python train.py --num_key_value_heads=2 --attn_scale=0.125 --init="normal" --init_std_qkv=0.0225 --init_std_up=0.0225 --learning_rate=0.00195 --beta1=0.95 --max_grad_norm=2.0 --warmup_steps=267 --schedule="cos" --max_steps=10586
MLP neurons of a small language model. Each row is named by its layer, matrix (down: output weights) and neuron, and shows model dimensions 96-191. Each number is 128 + 24 x the weight over its row's rms, rounded and kept within 0 to 255. Numbers have three digits each.
After each neuron's rows, "raises" lists the tokens whose logits its output raises most directly, leaving later layers aside.

L4.down202:131111140141120137130085181127158119096126121072111141109139116154115133139111114113150112164090102145134124111148144077094123168111147110114153142128115140160130103152114097108098105149121153096102132169108156108123120153102138111138118155142119100074101159143144123121125127135156143129
raises: "f", "fer", "ten", "ct", " death"

L5.down128:102134115186114123134135108152118109089113131161116145150125124141113115143128174139105129167090122136136138146103174083166085138130124124125111113142105162117159121118067125147107114107118144088154150147087161124140163149167111132097120133154116144113105115157135177120047148106124096161
raises: "====", "===", " ==", "”", "\""

L7.down242:160137119109142126095100145177137154144166127164099107154100120137165117150101180135125106162110130133128135123139136118140096135122154140122138158140137114180134177118087144104115154171103111120105129114113145124140116104117128131143124098107100125136174131115159110114091153152142144130
raises: "”", "\"", "]", ").", "Release"

L9.down501:103144112095127154117115134116126123139144202143153126165118111119102163133104107164130178153114123124120154168101144138097140105126148149157082137129118148200175125119077107134126116142080111161132145123105119146133119126074171085120166115099128094150130138129108154129173137096163131155
raises: "-", "=", "M", "L", "S"

L5.down820:130103109114108131126091109130101158090150135138143146116139075112129145121114102152136109101121105141097112120107122166131200143117092133178093127113143136143126121142092092088148115176109098120114098123111119129138120132127135173113099127077124177128107129116213172108101150169141123106
raises: "ho", "hi", "han", "h", "hop"

L5.down781:109190175090115144149096125126094102140160131098110152130113146086111126121113130118134143197165144169135134153136142115119124164124141090148109108136170101150130126127121149123126134157156139138150080083115146165126156155166157155102153171118141134125154087102130148120108131138111172153
raises: " species", "ger", "ium", "Species", ")."

L4.down477:143097142144095139140112196105145124126125121137166085120145110154112132108144128140151130152121090152122130128154135095103121165107137149108126135117068161152131127124083143112094081147166163106075130156115114109110142158109140128186152159114111105087153139117137112128117136110148132116
raises: "f", "ten", "fer", "tra", "tro"

L8.down781:124133137120186118115116134124172127146145135132108146116127157176136111086136140112145107097154154122117134129115125141132097161084144132059081114147146170134130139161149118120132125164132121107105114116127128146168122149132178163109111180113113151149165106130156128084143130155159105157
raises: "pe", "press", "ception", "ch", "tern"

L9.down146:135142117114115169142136129144145156154140189143125144138116100155140146138107125142165178154114132134141125153137109125125130110114144124129071153125130110191090107152100130144146096158123110175130140115120135133140113117108141108126165069112103102132146154097130165145145133106147120103
raises: "=", "-", "M", "S", "L"

L6.down956:153105167121118139099156114115138195070105139101121132119138123109114085130123130092137173111119110103182133138109085131160134125161146161141105156140088112181125110173121127117139105110096140123114095079159143171094129118127144141120093131089126132118178159109152148151129085119137131142
raises: "ho", "ha", "han", "hu", "he"

L2.down915:172110124140110151153105153136126132142105127185166177140171142145150107122126153113110135151106113134114168128160115126123113106135119132105120154162138103094127175129104129098133117088100130123086109101106130194112144117116119125135121112141128095105129121088107088155141150142155107131
raises: " song", " album", " episode", " Music", " music"

L10.down197:125128164125124141142154158151108143140132156131142129142112114151129148138097101122162150108120134135148134137118143121121132125107113104130116135127123115177099110137108129170150115133120117160157158118136124144149111120110113106136125113108136092127136138085129167149139145106127128122
raises: "-", "=", ".", ",", "u"